Part of a small language model's weights: rotary positions.
MLP neurons of a small language model. Each row is named by its layer, matrix (gate and up: input weights) and neuron, and shows model dimensions 0-127. Each number is 128 + 32 x the weight over its row's rms, rounded and kept within 0 to 255. Numbers have three digits each. A neuron's up and down rows have the sign that makes its largest values positive.
A block is one neuron, or neurons of one layer that tend to fire together. After each block is what it responds to, as a language model described it from the Wikipedia text at the highest values.

L10.gate928:128174149119115086178095137174146112112141132092110136125079125127157143164115111118139096117127131130112149180121175107132120164087158099150077167104128110134140106189092115141111133139080152129168078184143105078123090144109165155075117123166053085124137120098100086106102096133110117094087048144165096098109132095082109127160136090188124122137117173130141123135117089149102143119175
L10.up928:064202134165069116148140095130189166126059120150130132085086127074133154130218093114133160139095177182177100182154143194153148082074135133065113094065094145182159103110109115179102152193127122091118188165145119199150113089157128140164134119117112075155147141120121116171153105091119126183063121174205094187065102142093144129131146122075137165096094065113123158084099059073121177151123
L10.gate1684:178128076129118090136130095179171101112128175151104119123110183155133099130165126154189092108152094143145145064068147145117099118138138166145091161093089096178167107125100159124057152168169142105105110187133081125168091146109092138060096110174094127127109067119117140078143125169073124149056163170159119140136160138108158117110190142146185101087123126116122225112169093154185137086123
L10.up1684:159185161126120131147096115129067130124143094132141150119186127119105128123133135119156115115112155164065118177092132135132091185124109154139110109067125084142161158110130096116128072164056166094142127147127144119145159148133149112127118165122144180114100181158151161148027167138147098121136170144079128154051111144130117114109145139143102110200122186141076108083128056117121119141142
End of fronted phrases

L2.gate121:139147098108151092119126104112095175142112143078124144169140163136114095123096128100093103144132159094119133145143143155140134145083104159155093202147114131145058140076146175086120126168123128138123131124132138105097122069159124136127109122134177195140156113077151137125110116160155081149125184129109152075054140155113068087141129075118106114120058170114141158143105087169183104102078
L2.up121:098112114160168210131165147114110071072103139102156069185078127147119153141096138121130107116050131149162101026141189123176135109163139097093194129165085108183164134177099081144113115125092119116114130112100106138086123159122192135147140131112126114135087061146094120180105106166135132045132103118166081118151130129132167070107166150117085188082077134127137137147111133154136076185188
L2.gate326:103135132148164141064106113086172114137118117084132155120124104133117143099155159135100085163076072129134089129152162202118122192127130169153121170136140138175119152119125087071160101152113107072085097081089154084102087156169100101172191138132134208155077125037141135072120074127146116101119139078150139122114059154151186078152110119067182135127138161112163107142147100109198179147107
L2.up326:107112158103126061126093166102153093135083161136105140140067143110172174121115150164149111113089099167205163177156161111103091115130153111124105112169102072152091142159123083106113135101215145132138118167060136087131098127158082113167125123094116125098172074151141150084145157119135146095076071096166117143150118159107117101106150187122166074129090121165112162182167145132165112106127
L2.gate467:160101050114125116077151142082108089151127176126107091128112141097161126192109164150138084119107091158097104169156162161140106166123122148104091178127135124159114095118147099120162123082158153088131106140111169106124099127156139102159136182108128154167114106080171113079106139063162096138100204084146149133156069116138098076150147184186179164121147139162123175138104096154137123119118
L2.up467:178121053124097115104177113109134094153131124163125124159079151081160162190079118144157121130127104107157079144171159091099115156103138150123113207146123123185125138132125125145170104125130140064112126129086146122091147130146157085177105146059152109142138099092111137119126151110148114122154214124146116119141127184134083093110128209133170111094135127183098186132127189172141062139088
L2.gate1263:136091100068112140129130105139107137140133171153161076177189154099102161116138153116140046121093110137124120128118173044157107115159084170114099133174072100161132183104139132043129172128168116099146168152103113079092098140139102190129114104164147151138127186071155147064098094112131058091108150114136154137168105093157113126138134161175155152071111140170097070090114138132128146158108
L2.up1263:095085085075175185112154103186145186105129118159144174174123142112154144140130115164098096119159102107112145149135135147107089159153145166141125167149118168148135165096130175130130110110172151127065145180087150167127137157154145204115105102111121076159129110117098133118130102152056148118036188090122139114107156138103163144121115133138173162075161120171073142158115143112073109133144
Word after an opening boundary

L2.gate216:129145125092124130151155132101136120157148119138075085065155131160169111148117147117134092094113136140110155118155121086127141111171132149189099100117113167105155123117137093143107196125133118169153113184156159113101137116150090148158096131129148108140147128141103136135166149127097117109220130133121169131097164124165113108154110056090097058175079122117108171135137136117144074139149
L2.up216:117104196126154030155076154123106067131126144163114050129201147094155111195147124131104124111185102126116144074119081123126131132112078144134119138110138153096091148125100073160075147153148164166172128091127106104082127100102120148186089133180074065135164087143123117099172175071064177136124159145086136171135095103070025129176145110152115143132103153106117066123127120142123144135126
L2.gate869:106123084125087148140162117123119143144110158161132112128157151101104124157108102112176111115164135107157179173125120092165165079169184140158123178144113159163111086141065104202101165211119124142117145118107100150125184071171136127144109095124165134084143093089138126111153074125141121067133100104129098123071170137102152166185143160110127132147093173095144109097148142119088130092119
L2.up869:131147104125142121160129150116164118085118109114106040109156092072148081110155124131161153081093094139132141166105096108148108162125150174113169089140131198190166114197156153158047146119100104169105169131146129109137116129151093190098075106176063066090111097139130128111096116113141097094144181129091131150164126111085132129165126088145131128166147120125180137101179122127097133137119
L2.gate1051:159089125087086093159152119109065111161127145115110085115122160139149128201133173128190146147146139126072095161139167106151129172154127168132133145090116151125085131137133126090058162086099127161136117223166069144143141102138066157120118206102079104123127171116158095121152127072083110120112181099134161140129107109156059109125110101155155137125203142157190170107099086136124146110157
L2.up1051:135095176137071066116119052085095090089130111144127035140069062096130091173136155158169155125135148121134156129106114173121177127165106104110159140031109135124120162129144064141095155091061157112075160145130094167122148137112091085126119201119117102068140183078144075125166168124060067109185112114140121152113112116148077106171064087141118170106114168167155125106126089061110164140130
L2.gate1605:140079119101082085143126113155135073167112162114149083075214104120190073170114174164075155175118116076087130175101125084149182140136149138156151108135098131116097113117184129100105124096145095165157107154143147122155090143150079152114044176107062137098114140129171144119120166058084157094082131101090116182101074144203094120117060190172138201194081155120124130152123141110118124130125
L2.up1605:102127193123109103102154053094055131125113179082119103170107097111169085157093123166079128114108131105111120168103142122163172061161110159158145135107174129153091104115158102176104099078162143125153141108136138125177127181133103142131131160096110129123139135121121161138178156058125107134137077124112158143119120112182095156138092151096155208103063157157172081101077122137070165129149
Verb completions after "to"

L13.gate40:064085167083127140074115184126095113146121140138123101104152185145098192131135148116151133136102107096084116182098110148133074150136102084175142145067125164159102112086135129068112082142111149136190170115140125097111125117105098114091125071164145115146132133144128147130124159133170099150080211178125115169136144121103159113129158140156141147147097157118092117062116026128154112149069
L13.up40:158154124114173156108089135110146107139106135173178126194137063116139152080142133130095142182131144125129146153090144188129166142129094108126177162117097136093170163158101158168121163126101176117153137100104106088156125101194106095044145111161112148104158061097134141152199128124146193097092146110122134156203138143140129204151151151165173143132060122120151093154062166119055126084133
L13.gate323:149120062103147107143129149127138135109125135108133146152072131127152182132152077150192151164074103120108133124110107155100159135137070164049107129081133073181136121141150129168146187197080137137101111084125165103153138097058102158151116110109205143121154151183139107050056171067167119123143104136135089138147147122150173084051121131098164065104178145143160139145153119138148128120197
L13.up323:108095100137201101087079113138155097095071121128162132144117128111093097116135152153174071098139149118151157177096128163143112168078167127115113123136090124115099207118085169167152113098158082123128097122041092078078093105173085089140090084117140147133153110154139112128138146129165170110151128147107168150155120162179085088099092146193143185114070129120142148134119080159156076123128
L13.gate469:129115073157092094090164131116041152060127135121146157112145074130093182131136153158148130145094103133166134144153150172075138161129160127083127150122134111119152112195137101148105113182122106136127118132164122149128117134143087139115082205134175191113135165195142164100156147119079104127194165178142098123173159145138135088115121177082153114112080124143194056180055119140095127131153
L13.up469:142154093187117118110078101128132127138091126092143133198131163130148139125161137092150169122112085142075152190083093122149174130122119117125072065161198121116101123147148089195110142100063135157110120138070151098141131105172106144092158109143100090079153116112136170154189188168120132088106121171154129097126082136163154127126137106139123090161082128150148048162161109112113129124122
L13.gate666:104066117111099133159100098135115117095122073101135138060140148138024177109115156175141146223123083119145108092109132067085089172151101111146111180125135129153122113116148161121158081134093092217096209175173106163107130144105101215137149116145143172131109135126159049141123162102128123101113178144093165159142134133134206113149167121170121109159119125145106126169092069159073132101107
L13.up666:097126143131161116150141118103117165076084130112172113152167154079111056160150137171151146111116169167195145101113104138071099143110168115076128114123144144147130124114172186085141130108116146135140148138153144137123146148115088122167161133081083097142122136119134138190121154153187192138145135132106109155166174145129132130148211096154174160153164121121128126122099174144132148118109
L13.gate1035:099057087094141141130159106168104086136134153128131147225155144093076182103136162138118119129078128126129106111104102146160166153114126107140094135135124171127143167143170142145072161112077161075100124141149143126142149118107159174106171173113148132139177095153141140095097124160135060160063139125128106099154138160151156129130186133152123068178154125120153102137113102156136139151144
L13.up1035:114124152212118152154098145147102136100113157095187146172168150118048156146115078173158090109048174081096172167151148216169167197103130120133104176084150135093108108118146098141161158156118093128052169131151154139138121139119127103132180097123114167124163121144139106184185125090136103121057165116132112067155109122126140154140120117115157101131126128132173075091109119194113109094082
L13.gate1267:108149104127130113095050140172103168166129148111135141061115103092145123060109108132065142118138153099106111155114107103083106172108117114132139084133125125135125140116150145170061112110177145142088111124106122083065143118167124106103113142135172124146180104124183086121097186113139088120141153150093169125108133184123102121150177111136194106096135133180208126170113160077112110164148
L13.up1267:096079102111093081181162140147158172089159143084178089101114137151130150170159080159126135107146119207156155132113205154132136117139150116105157140141121151154160151113096167164140145107139100114111110142116083155088185156123157140138159219130190197109101094146175162160095103122120145133068108162145127096139120202178129139088142150107115136099127165107105117076123127143146128156083
L13.gate1487:120104080092126113123145138126126185116102176133108152101122053118131103076163125176107133188080155122127132134175110146144117202141117103072137118157138106119137104084149105076196130155158094121116143117139096140127083023132146148165126116115177091118108189100145134133153102055167138101151173139126110152111132149178175143135167174172168060146049112165158138160105079137126160145131
L13.up1487:106118200193156115155090121145107167168127181077152143172108179187108120077118172133085152141113154147133108148120193030168165138103131095128164110105102132159201134068095071148106144093167110159158135113109129096184120182141093143116125118064162131136164042104145085064094172112145143170129102156069116140123139103143170169126145126153092085087110147061144121145164094115133182167143
L13.gate1729:131126093147113094159111183181034129121132126059128127160124143151104174114139134062098158193148091110135171120120067114082114152141085083094104131073088167121114131131156094114140096100101046146117109168153101156162133150092149106172141095126080128127134091126142157152088122103114119203130115133125145108145133140138108130141175101125087158137138197138151137098134134142112174103152
L13.up1729:142117137109103144109086169100083133140113127097177210073057147146121118139152093125117116093080143133082095139121142178148133146137080135135086121201141151158113058176170152123146125154098112100111128138106114152165093112161118148165129183131205165176186037094163147123154087116156184103108199149164167065061160150165176103096192108173176104162088126107156187101110110177137142129125
Table separator dashes

L13.gate125:156081097085120131148132119140087105155103087167106122137101130152157138173170132119174154175162053124100055157192114114122108097162109146158053127147138118154121159124185107108054172118127088177088082125114151180102137118124086128130065174145114138155170110134110123124110108111185159145155163113137111101171174212099165058076062151125121158101127148183151103071098162138128090131161
L13.up125:116139088162097118096113151140106122154074132120119157165173153118136126126130089116116140123112131072128147128109094074097097154126074142093141124113065202135086127101112112134165201077106150121146108191191074139124093109160124104096115145137111105209145139059081096096148086121142115154107129098082084090108102218106165129077104175107123110101096118124115108105092166146108059180127
L13.gate290:178103090149125188094113133117154131138151151186125118144132079111104136078194102140113082089138118122113113177142059122201132087163099126111120147090089120068081122111125094116133101092164071116083183112112119131082140062063099115154097162151136102100086131118135125133135107111126158127138093124138147142137175104156115128085150111142121126149118195183141150145130140156137136189146
L13.up290:158146168130064177186177111060158164114195138134125111174156159154143094181183099153136085097158138115101113151160150082071097065103162110156131124107124117127159217109147212149137165116156180118120164124174063112170151143160098180121139168109136124101098182120131112127169124163122127134107138113092129189113139130156127092130123159129133159098135098126137053084104097091169122172103
L13.gate326:128146140154121142092139138144151133143129140075039100122135201082112147220117127140127113103100113165095116115143133150202155152082130119136095115091144099064138135105170135071135095133158149156176144154198103120143121074141169154102105156121127118165119127091150128151183138124144047129176167109101130151106101150142157089117115133148117101128103156192154159146148131165083164089146
L13.up326:106141157139139128092104108141138105137095164139171128155089145110065100167163120099130206150130108113046082135159145162140158170103146119131143128201159178061160131126139180135146100122177148130190141105122127114155136126166139158092094117179129112082146122111093140089173074122143132066162120084139131113103157149165095124115174100113147153149140190150113153065081177141125211158181
L13.gate552:107087172098128117115159155094128142058166145165137135168140085156136179140152164128213120070104049102094109137102096147174086144118125172090126147094155133105115133078140130109097156121058095117133136171182158162058107098189119150129141142153190078134149122130145132103161144075170123141147124165137131129115109136118108105161117131146161164140171128108119153152125166174141122116131
L13.up552:164115120050141139177157103143102085157148115139092109114165101145121056188136093100140085104111147076149155120122148148082139099201125121135138117116144223063133171104096142141175106104127105116167128117077139132155098074085185135143109148162137125113160095135122170176089063150086161100081114119166148061139131181140158153126119123084138137164075106125097146165160182159175102156124
L13.gate773:144136111116132101155146139152069177190145105121100120190105108145090090102151133139183107155131156151131120147164083088134169130093130116101109074170107070144098096083058129113108111127119137093192092161141143139099117100165085187111154051128156110095130143125121151126207127106144151113103157156066112148137109108141128108099093130158117175114139134154157172164119085148121129108097
L13.up773:160167155147128101075157103133057111120139139152133092098123107121126074108125086083119101124166118071146181117126171120101118166115144118122115092116131151117147187124136115145180091113160150099118147088121146132104137138112158092126157132130134092072118107136117124121113060156091110193079070125150067115112147122161139142087182140197152143105112147110143164105195136171060092090177
L13.gate809:127098108053134143136131109100114199115107065133097127130151143165144142066156121155152101187094135090156134227090096162135147125126095104085110168096070129157125103170151157127136188150171162086159135154168056128087064114172154090170161168126139099164136122166169137105175122141154105173084181174143115173116161169181098094138090112148196188087147116085188146188122135109147067155158
L13.up809:074146118120166127096085129141117086103154067135130140131155127064138205113147041140084154116120105080149124099157151189161143094171179120108124125089140188139134123104157141154166109170104159147124076114075126190134127129135125107151144164065158145094170087147124159118148118161177175118110130130180140129068162150126146132102099157065139096133101162134157132066148102170195173128162
L13.gate1007:101109089018139199136202187130096154163145175138135085145156148114126148122146150119151100074136059060091144181099128074164132105141169159179134112123135144138149131121112130163094090132136202130146127149167192050106102131170114142178121132105134126158137101113197097115193167139155121144114137101117169083052156146121106094129085074125097151106127144104109141106127137095128137173210
L13.up1007:158147102103149205173130155096165076075158109115123092156116145160158121180113087114104111174120107123198092168149088128074126133122098144140140133111162117101128095159079098184190098163128135136141178103174151119146169149180168151112130087121151149155077070116056090133089108101099118136059180152151041121118164138163134127163118161112130213139117111111188113103086171117130098176165
L13.gate1262:116052118070101195146112154175084153121141144125049121162109126145155158168126093109113172110112138075173136127083159143113124192101170143180152135127128144138127111136133097119118147170167114118132142144164119154104157113146135137116092105131123177104127183144135158167152112117073100131137139115154127146061138148150107103079160148144132088157134118141157189129079124148145118171153
L13.up1262:161114134117105196135109144185082100108139082167126114214159151159107167136056091091166133113128112099137132157104144141151109095124098164126136114088110116137149195156124138204140132192125149158161155149128153156132181131198122104161080108064117148163147103174048107088125117113095163110107093103129115142116067166092156128154162108174122145134110143100096167101093163106143123152193
Preposition in after verbs

L13.gate7:164164097138095140090105173166129117108174221090145084070194108145079127135153106098173147138144086159110182142139183179091131143133140144148096108081192088182186176059134096093116164147100143152106149144142049085126149105127109095161062110138159109182130075109153149138102125128072085134123112111153152055115111129141162091121085122068120122181082168122134078143168142139124131083157
L13.up7:159176098156061154096101116085134124212122132135186110143087060101101100138157108159183142132133072175153097132082135098060108107191176094089130115133087167134159070091153168140108152152103158139170103135155116155118129156108105132110118184155118147117090102143128117129162119083124147111136109095189071107180148180088182117116100170094092111186138155111140131104132114122245097128144
L13.gate36:135118136122105142150102127154141115156174137107096091092095086150133109176097116084139113163171205186129130148162179084016102133153109207211123135134153172154162104126113167135156127048165064135154167115135158103110138138116117126142132117136089065160065114134155105172125077099143077144105140078168132120194130154074112077161144148159102079188098138134113140130096163098106121142122
L13.up36:084154084171126181072123089066074117096123149170180147126143077088107150139142123088120133140128119095139075111158125143133096096127128145087081143132119172137111171154111158123152086151151126178128110161193106161107105072182077139126095090116167124116175106093131094110094109152152127151143139164153134134108176147113131098113092113113074164124137121128115104110106119133188108151121
L13.gate371:114148114178092068147177104136124202135158113167114166133096146126075098169138067133146122095090087138136085153075137170193111199071094089117084189151134145136135126202092153132118098155094187099160105149154176109127123074132070124154126123124095115056153160139143102121173098134150159097103084114137171104171181173116102111091167113131153095097240118091085157139117148101166115140128
L13.up371:104135136157067124078159096084118119121120096130057141126089184102090098084165143109127107128136162110120157193133139124160100091055102154138134151093130086162187083161149137124143124157115136178117125171142151119177125080167134138115141114099108088125126101167184148088142117145088149113044187138149144122053154165106170125090113151141109120103113129092082116143126174157178106122127
L13.gate814:108080127135073074154153185162125176141112164126115131158119068106114170104145122055169100204159089130111155111120091119172085074113092092182152112116152056172085088166142154098121121104141111185152118117182123162093102088121079126188107130084120122129121140181147109091107133062111110137105122110136154140092081148154145126159099108115124107168161166064111131130114163087126124077065
L13.up814:115137185142163129138125139123136122132153142118075138156092104153103119132144119160119135126105138130134179145136138096113091129187120167181127120129136124111086157179149174097079066094135101142146157154114113129063126101100067126191090091153114117095132157179106179080090139140194098171074141126113164083140143160146138151121092200175151109219161150152096125120217164121133162137088
L13.gate836:158084137160194111186185105176146141111167087098108086155137136147124135123141101111121102087118120097140087166118132092074108150098076164133143115109120086142108152173091094196090136107148126126131120121143139175153144062111064129155115066168124151071104106164104098045140126085093122111126077103116097175221140147050142076103179107087112148085171129159174149128115115059119190153091
L13.up836:143101193181145089119125160091200126098129132120094172122123163091164077134192143214150134135118135158093181146183093130137066128091157083121141095101096191136098126184209125159165137087138152158080131148133098092138100138128151110136060227127118127154057149118133145136169151125149097119098156177139114114077145171141144096113071108092168146114172148123140116132104107122151088135162
L13.gate1576:148152136169080112178090143122171120181072139129131151153137099150173118151152150109108108140140154140100138200133130104112157149134108167135145139145155111084141144052107137168123110071172097152142074157146125141100101140149127092069147109120100092131111184110094143128100162199149134206127131111109086148159106138121067135113116128139137122099210139094115166090129134157086088104096
L13.up1576:081128146117162120134131137087177136151119122147200099145181130096167137137060097113127091154115069133192130133196083115160108147113079158129143161065131227077113166119149135167113175114184144119173095142106156103084109164132098108094145068164118168059068110141110107115116119128140066186129097105106107147160132121145148092124124078164072079098137148176144115152149109154109087088112
L13.gate1722:170123101094090082100096167183168140169081139054126139166138102129179141156167182148098153096122102138078127093177131076129138122169161135152146120109092148118141086116102164207081117125122137135125121124075075138162087070078171144047147175126083133120130113120108121117108229161124140131106092145145085150133109090122105113130101107152102079160164148118239149164175114088143118097113
L13.up1722:160210110196127095080106182109184104153070106096106151144145156108163163139151171178103190106099124150072132073185193114143102153071105096169078077143116125147150097134085149111174140102081132138131115107135074139153028117148151159143102102119158144106127131086156105112091132108123100146130135152137109124039195066099132193084161083099077130189129119103146165163143064103162124099107
L13.gate1745:209084086140144158113122182125149189179136146102066102133151076125082112127210130117178127154115169167107106095124147115166183174108119128174169141088127123092164119122135151077101116166122071160110162144147117127108139129126091115121104127151152104114119158089134122087168157072136098118087161142165099187150163164117098073166180126123162113143121141077166096155132167070158114116116
L13.up1745:118096179104171128131130137104132114140170106130106073124150069146134094109105135175162087179112113045144109173134180117126078102076092115119124125125124148123112090095135149134098142085179096082149086131148101140109143113163097116097173120145082140152160103183111130116119166121132095129117126124172164127146136079115122121086149124113102124093127169136098144139173096152110084120124
Verb before its object

L10.gate520:071133136033144145093104182133086077143112219139113099123151108088154229130142124131184104150099118135105137148101118161102091123115069129118119133130105152167141128119130128039127109104057141146127113182103183127139119180175100147172125132127187189164147107177186140132172085115115119156090089150140191114072135121165133078166149103110167110098136105151138164140082043147102152156107
L10.up520:139112098150182102148098167108168163092091139125098134113157135115165142092159168066112135142146114081152149100141134161155127123131126103091117116124081124095147036144162116152184184173158158155130086110141090125087129100144143166087144195093128109158148124057152105061138069130114087146104119176128102112121154114111144123151151085170159102146097096053095149117111117158139107125155
L10.gate1766:065089149079114147100109117181124150095090157092102158145122134094105166115075155145149110151088081136109053074155084124110121150149124163093151115127124105190118104156138172054170095088104123151067122144102099100086092155139098109083117068119175151141081082115176182083130110114173164132115105087095145171202126135175165087117106180145165114089196103161136126173140134129177158077181
L10.up1766:099092126135149130160058117140116123131154095127104143130060144162105126106137158152183173148154073137127177133093197149167167154162152110136104111142143091125059139132097153151136150135113152120176153112151183135112146136122107133118170141138182130119201139076148118112125086144164112162082091134151167154113136150118118170132122135157170090136095162085215135085128135176153148178125
Markdown table separator dashes